Weights of a small transformer language model.
Size: 12 layers, width 224, MLP 896 tanh GELU, vocabulary 2048.
MLP neurons of a small language model. Each row is named by its layer, matrix (down: output weights) and neuron, and shows model dimensions 64-191. Each number is 128 + 32 x the weight over its row's rms, rounded and kept within 0 to 255.
After each neuron's rows, "fires before" lists the tokens most often just after its 100 highest values on Wikipedia text that the model never trained on. A number after a token or word is its count.

L2.down276 [169 153 159  75 130 183 128  95 153 135 155 153  62  74 148 184  83  73  96 150 164  92 149  92 147 135 136 162 121  65 105 115 149 103 160  93 103  81 120 102 127 142 125 164 130 137 181 116 125  99 121 114 159  78 119 134 134 126 104 154 147 148 151 114 100  94 100  99 165  35  77 143  73  96 168 181 123 131 101 135 157 103 143 167 174 188  60 166 164  69 138  88  57 101 116 105 150 135 119 168 125  87 170 199 140 129 133 149 124 107 103 138 208  79 124 146 131 147 183 147 175 134  83 123 118 149  59 175]
fires before: "one" 21, "on" 8, "ort" 7, "ov" 5, "am" 5, "ature" 5

L3.down279 [ 80 180 150 108  83 125 180 158 185 154 131 156  79 160 145 125 147 122 211 121  68 134  95 127 134  78  92 166 116 101 132 162 153 110 138 113 166 110 123 136 144 143 149 115 100  64 161 144 115 167 126 144 128  98 156  93 139 159 122 167 145 146 102 182 119 152  90 139 118 148 106  68 109 132 140 148  93 128  86 131 143 140  69 163 106 161 202 114 122  64 107  55 124  98 127 169  85 144 177 121  96  79 159 141 197 136 130 155 153 115  97  87  89  94  61  94  97 144 173 161 103  65  84 110 116 162 142 144]
fires before: " a" 29, " is" 9, " an" 7, " the" 6, "est" 5, "\n" 4

L2.down501 [109 138 199 164 153  89  97 113 185  98  73 115  86  79 120 139 125 125 174  92 117 150  94 114  88  35 157  78 110 191 134 183  60 147 123 183  84 101 111 181 189 128 120 108 114 105 113 101 132 150  81  90 152 158 126 130 122 162 109 128 123  72 147 131 149 104  86  80 147 116 149 116 146 101 121 166 105 148  75 118 147 158 171  78 124  95 155 123 109 162 176 132  89 145  97  90  97 125 177 108 141 153 101 166 155 173 140 145  92 192 177 113 117 115  88 133 157 101 163 140 125  76 150 104  99 141 118 110]
fires before: "er" 24, "ur" 7, "ers" 7, "le," 7, "ral" 6, "on" 5

L5.down415 [146  97  93 167 115 110 130 130 160 179 115 116  80 103 171 145 134 153 163 157 134 139 143 103 141 107 139 188 126 105 140 138 151 190 139 115 105 165 100 135 161 117 162 164 136  98 165 119 110 150  90 172 130 156 112 105 172 169 137 147 116 130 129 170 154 148 143 124 142 110 158 131 151 184 105 151 114  52 145 123 168 108 164 131 122 152 142 106 131  93  81 121 168  78 147  90 164 130  87 159 121 169 120  71 200 141 107 103 151 173 100  89 117 143 108 122  80 157  80 111 136 102 100  74  81 173 189 117]
fires before: "\n" 25, "y" 8, "ix" 7, "hern" 7, "land" 5, "es" 4

L3.down615 [165 104 151 131 119 117 114 103 152 143 200 110  89 132 184  91 109  92 140  94 111  92 187 128 128 133 146 200  77 102  54 159 158  63  84 109 128 114  87 152 123  66  94 128 178 164  73  88 114 133 119 137 104  88 129 161  84 188 128 111 152 121  83 176  90 156 139  90 154 148 158 121  89  95 152 128 160  90 130 149 154 143  97 176  97  88 111 140 138 160 139 116  57 179 118 172 116 160 201 106 110  86 113 103 124 132 178 161 103 142  87 149 109 157 130 130 118 131 132 163 107 131 178  91 115 123  94 180]
fires before: " a" 25, " an" 11, " c" 6, " the" 6, "s" 5, " acc" 5

L9.down327 [ 68 138 119 205 129 187  95 149 180 194 122 123 184  96 123 150 116  91 148 172 105  84 126  80 112 178 129 113 148 156 107 170 126  74 127 127 143 100  91 123 149 173 122  67 143 146 162  58 192 141 121 116 145 188 114 130 156  93  69 119 178 111 128  73 112 167 119 156 136 164 173 126 110 136 141 159 132  96 115 122 108 124 155 176 125 180  87  65  88 137 124 132 144 109 131 108  93 113 137  96 131  80 108 120  98 129  89 119  92 125 149 155 231 131 126 120  89 128 121  89 138 159 133  65 155 120  96 138]
fires before: " |" 35, ":" 13, " of" 4, "/" 4, "s:" 4

L8.down420 [123 160  94 137  61 104 146 112 106 115 138 120 166 125 117 109  93  40 110 100 140 135 147 136 141 112  96 107 149 141  91 145  97  99 109 161 105  61  77 140  75 136 140 109  65  88  80 101 115 115 138 127  79 105 134 172 105 157 128 174 145 143 111 123 136 180 135 193 125 178  99 132 132 155 171 168 138 120 185 126 116 125 183 119 169 167 158 118 124 111 151  61 186 117 169  81 106 110  92  88 100 154 138 136  88 128 121 129  92  95 193 138  83 127 121 146 152 188 164 118 163 130  97 119 109 118 172  99]
fires before: ":" 45, " |" 14, "–19" 9, ")," 4, "est" 4, " a" 4

L2.down839 [146  84 123 130 147  97 118 133 155 140 144 153 124  97 152 166  66 104 114 146  59 107  91 140  75 153 116  96 107  98 121 145 139  75 117 104 126 100 161 124 130 164 197 215 111  84 144 140 126 166 104 118 114 135  99  38 120 119 103 150 125 104 159  89 168 148  84 211 187 131 162 126 193 142  48 107 123  99 209 111  75 138 109 137 118 113 142 112  93 168 100 128 195 142 112 149 125 162 132  86 105 154  83 119 100 126 166 138 113 115 180 190  68 171 102 122 120  71 110 146 122 135 137  73 118 106 176  96]
fires before: "er" 16, "p" 13, "il" 11, "ers" 5, "v" 5, "pe" 4

L2.down437 [141 123 102 102 107  92 178 140 112  79 127 150 174 114 123 109  92 149 112 123  87 164 112 108  97  83 154 111 129 103 153 190 149 114 125 202 142 154 117 146 140 104 141  97 108 100 135 101 159 146 145 131  60  65  84 126  89 127 118 134 156  68 136 150 117  97 154  75 156 134 122  74 123 129 124 109 133 128 158 154 127  41 197  99  88 135 161 114 171  92 160 122 163 155 116 179  98 100 170 144  82 132 112 104 110 124  97 176 143 183 171  89 123 118 153 128 148  77  94 102 131 123 180  70 152 100 132  77]
fires before: "k" 17, "p" 14, "T" 10, "t" 10, "K" 7, "E" 6

L8.down694 [160 142 158  77  90 160 102 177 154 144 197 176 163 125 136 105 159 124 165 185 121 110 121  83 127 145 105 162 118 148  81  71 156 104 122 175 132 128 156 163 113 111 139 106 123 102 126  61 145 144 107  81 133 113 113 147  68 115 148 120 126 122 104 101 113 105 159 101 102 119 138 100 141 136 103 115 138 136  84  91 105 162 130 133 111  77 124 136 125 183 129 143 127 140 111 176 133 185 165  66  89  82 158 196 156 135 102  95 221 157 139  85  98 129 129 109 156 161 169  70 122 127 175  22 147 121 141 129]
fires before: "==" 29, " ==" 15, "]" 10, ")" 8

L3.down309 [135 145 181  95 155 170  47 122 176  84 168  95 147 152 127 153 178 116 154 119 101 110 109  77 144 115 120  88 146 165 102 185 110 123 169 211 108 146 149 126 132 132 140 199 212  88  74 139 111 104  71 111 135 132 153 167 108  96 151  95 145  79 123 117 174  96 127 175 139 140 141 110  48  93  96 102 107 104 173 141 149 137 166 122 145  91 141 117 115 173 138 157 136  77 166  59 133 132 134 147 106 161 153 127 134 127 142 143 163  88 138 163  33 131 122  75 164  86  99 138 161 177 122 108 129  95 119 143]
fires before: "\n" 62, "ur" 4

L3.down467 [ 91  88 178 101 102 131 163 114  81 141 171 121 193  95 116 158 126 146 137 165 176  94 110 110  88 131 103 112  90 151  65 151 112 137 135 150 195  99 150 115 103 162 113 141 129 143  95 147  96 133 176 163 152 148 137 134 126 146 112 138 121 152 179 104 123 150 105 146  74 145 114 160 136 144 213  93 193 150  74 153 106 114 123  72 129  96 169 157 129  79  88  89 193 125 140 139 143 185  97 114 121  90 155 119 104 129  79 160  61  93  86 174 135 144 144 122 118 115  41 170 126 129  77 145 103 106 137 128]
fires before: "-" 64, "\n" 12, "=" 8, "P" 4

L8.down526 [110  96 144 145  92  86 150 115 118  95 202 141 144  65 184 138  46 142 121 158 143 113  89 127 151 114 110 144  81  96  95 124 162 172 158 162 123 186 160 168 151 161 122 115  72 124 111 170 129 148 179 103 136 146 133 117 181  87 163 246 103 145 158 106  86 143 108 120  96  84 148 143 140 115 120 160 106  64 169 104 166 115 125 101 140 162 157 128  97 141 128 168  74  61  97 163 180 107  83 158 132 150 117  89 138 173 152 149 144 163 116 141 157 138 126 116 100 128 133  95 142  95 145 191 147 119 117 135]
fires before: "\n" 25, "ice" 10, "ce" 5, " to" 5, "es" 5, "i-" 4

L9.down854 [145  80 202 138 160 148 145 114 154 134 169 166 124 138  92 108 178 181  62 117  71  54 176  83 140 115  91  95 172  83 111  67 129  94 100 152 120 147 116 139 141  83  84 116 163 193 109 126 124 102 132 113 132 135 125 119  88 146  85 138 129  95 109 152  74 117 193 189 153 119 116 132  82 155 117 109 104 100 150 118  88 142 147  40  88 113  75 100 125 143 144  71 143 186  82 113 124 129 113 135 140 118  76 148 144 116 139  73 177 142  76  86 124 108 101 131 116 148 112 197 166 174 160 122 188 164 142  50]
fires before: "\n" 50, " He" 7, "ly" 5

L3.down634 [133 179 154 115 174  93  92 148 198 154 122  93 158 126 152 131 152 164 122 128 104  83 126 151 140  67  85  95 112 143 138  58 100  69 102 141 169 181  74 135 100 111  91 116 143 132 111 189 133 193 162 106 115 104 113 123 150 153  90 106  96 130 115 139 130  96 111 132 123 165 130 112 136 141 176 159 211 134 172 111 123 130 140 155 163 130 164 126 147 144 161  70 178 130  11 147 145  50 185 132 137 158 140 152 140 181 171 122 177 125 153 156 104 114 113 183 137 153 106 142  94 137 108 138  86 103  95  79]
fires before: " in" 21, " by" 20, " to" 13, " and" 4, " as" 4

L5.down640 [109 140 126 133 168 115 123 181 125 130 131 112 104  47 114 126 114 125 154 156  86 155 117 140 148 123 100 181 193  97 145 156 144 121 112  81 156 142 146 114 125 143  98 125 113 161 142 107 151  82 107 138 135  65 133 109 128 145  56 198 135 179 167 147 121 163 131 120 141 173 135 148 146 150 125  68  70 101 153 128 143 144 138 114  91 112  92 115 135 133 103 155 117 175 176 137 135 124  51 103 162 123 114 137 111 148 122 150 109 114 123 161 128 137  60  93 142 153 182 170 141 130 168 124 141 115  60 116]
fires before: "\n" 32, " The" 14, " He" 5

L3.down63 [174 119 110 129 104 165 151 172 116 123 129 169 134 161 139 101  93  97 164 178 119 141 142  78 115 132 164 112 164 152  99  58 153 169 116  77 146 149 108 107 142 101 141 133 155 140  98 162  98 146 137 149 142 159 141 117 147 106 128 181 116 164  72 150 155 114 172 153 106 136 111  68  94 126 139 112 106  80 123  50 149 121 120 130 164 115 152 125  94 122 182 156 101 131 163 121 126  72 104 148 103 117 193 163 128 126 123 124 135 130  17 135 181 195 101 155 134  80 117 161 161  92 101 143 159  98 145 133]
fires before: "\n" 29, " The" 8, "00" 6, " He" 4, " D" 4

L3.down540 [158 147 117 104 102 188  88 110  74 157 145 183 134 191 136 198  91 116 139  64 120 123 183 120 160 182 143 150 113 124 137  98 148 127  86  97 101 194 138 109 173 102 113 125  91  75 135 130 115 165 142  84 130 139 172 163 185 123  42 150 143 145 111 129 162 159 136 109  88 163  99 121 135 144 142 108 181 111 148 116 156 138 120 126 161 130  70 128 143 119 137 124 112 111  74 110 148 102 101 141 169 130 105  84 102 155 141 105 170 163 126  65 119  82 135 172 121 115  81  85  94 158  90 171 164 222 198 103]
fires before: "|" 62, "\n" 10

L9.down706 [137 118 120  77 182 143 111 161 188 126 150 189 115 113 163 127 133 159 157 199 110 184 147  81 168 143  97 116 169 123 121 118 100 125 107 105 127 134 118 128 112 130  85  64 105 131 143 127 132 127  99 133 115 102 117 148 137 162 104 151 122 120 129 131 173 103 119 131 127 128 149 126 125 104 141  87 123 130 107  90  92 147 136 148 172 113  77 128 154  76  98  97 140 156  56 112  99 121 107 124 113  96  91 129 117 146 135 161 112 157 147  74 162 208 123 150 135 107 107 120 139 155  66 100 125 185 177 108]
fires before: "-" 36, "\n" 17, " the" 11

L2.down176 [158 113 103 144 185  80 159 163 163 123 132 129 199  44  82 159  89 177 143  88 113 131 102 141 154 127 162 162 138 139 175  98 161 157 104 154 108  80 163 124 102 118 112 137 107 134 104 106 121 154  99 170  90 123 165 103 155  77 125 164 128 139 140 120  79 163 156 140 162  80 129 106 156  38  88 146 169  93 148 177  99  60 104 156 105 133 102  95 130 134  71 140 133 167  81 130 144 106 145 141 124 179 142 101 112 119 137 161 156 133 105 142 108 133  90 139 142  62  81 116 152 122 139 127 138  64 132  69]
fires before: "p" 23, "er" 16, "re" 11, "pe" 7, "port" 4

L2.down280 [156 116 130 152  94  96  71 163 158 175 108 118 120 176  95 108 143 115 169  55 148  91  88 184 154 158 177 174 243 130 106 109 149 132 131 203 134 118 132 160 156 163 137 133 136 173  63 123 133 154 100 132 101 117 133  73  57 132 114 121 149 100 145 137 143 156 145 122  55 158 151 126 115 134 123 159  98 136 102 135 144 158 188 144 136 134  93 158 129 154 122 143 136 146  98 157 130 106 134 163 164 182 137 114 157  97  91 175 108 133 145  99  80 100 122  57 141 100 118 150 145 123 132  92 134 115 112 159]
fires before: "\n" 69, "==" 6, " on" 6

L3.down860 [125 203 147 144 155 166 151 111 173 135 153 139  97 103  92 155  80  59 134 168 134 169 110 132 175 184 117 137 136  82 163 121 148 105 117 108 170 119 151 144  69 112 149  57  97 120 159 115 129 131 117 162 117 142  92 102 139 126  52 104 158 132 140 118 112  80 125 142 114  83 140 175 107  76 186 144 114 114 121 146 179 148 179  98 154 116  34 166 184 104 139 139 122  90 151 190 142 119 141 142  80 112  96 184 136 148 144 169  74 168  91  79 147  75  67 151 123 100 111 158 155  96 126 124 117  72 150 153]
fires before: "one" 27, "on" 7, "orm" 6, "am" 5, "ature" 5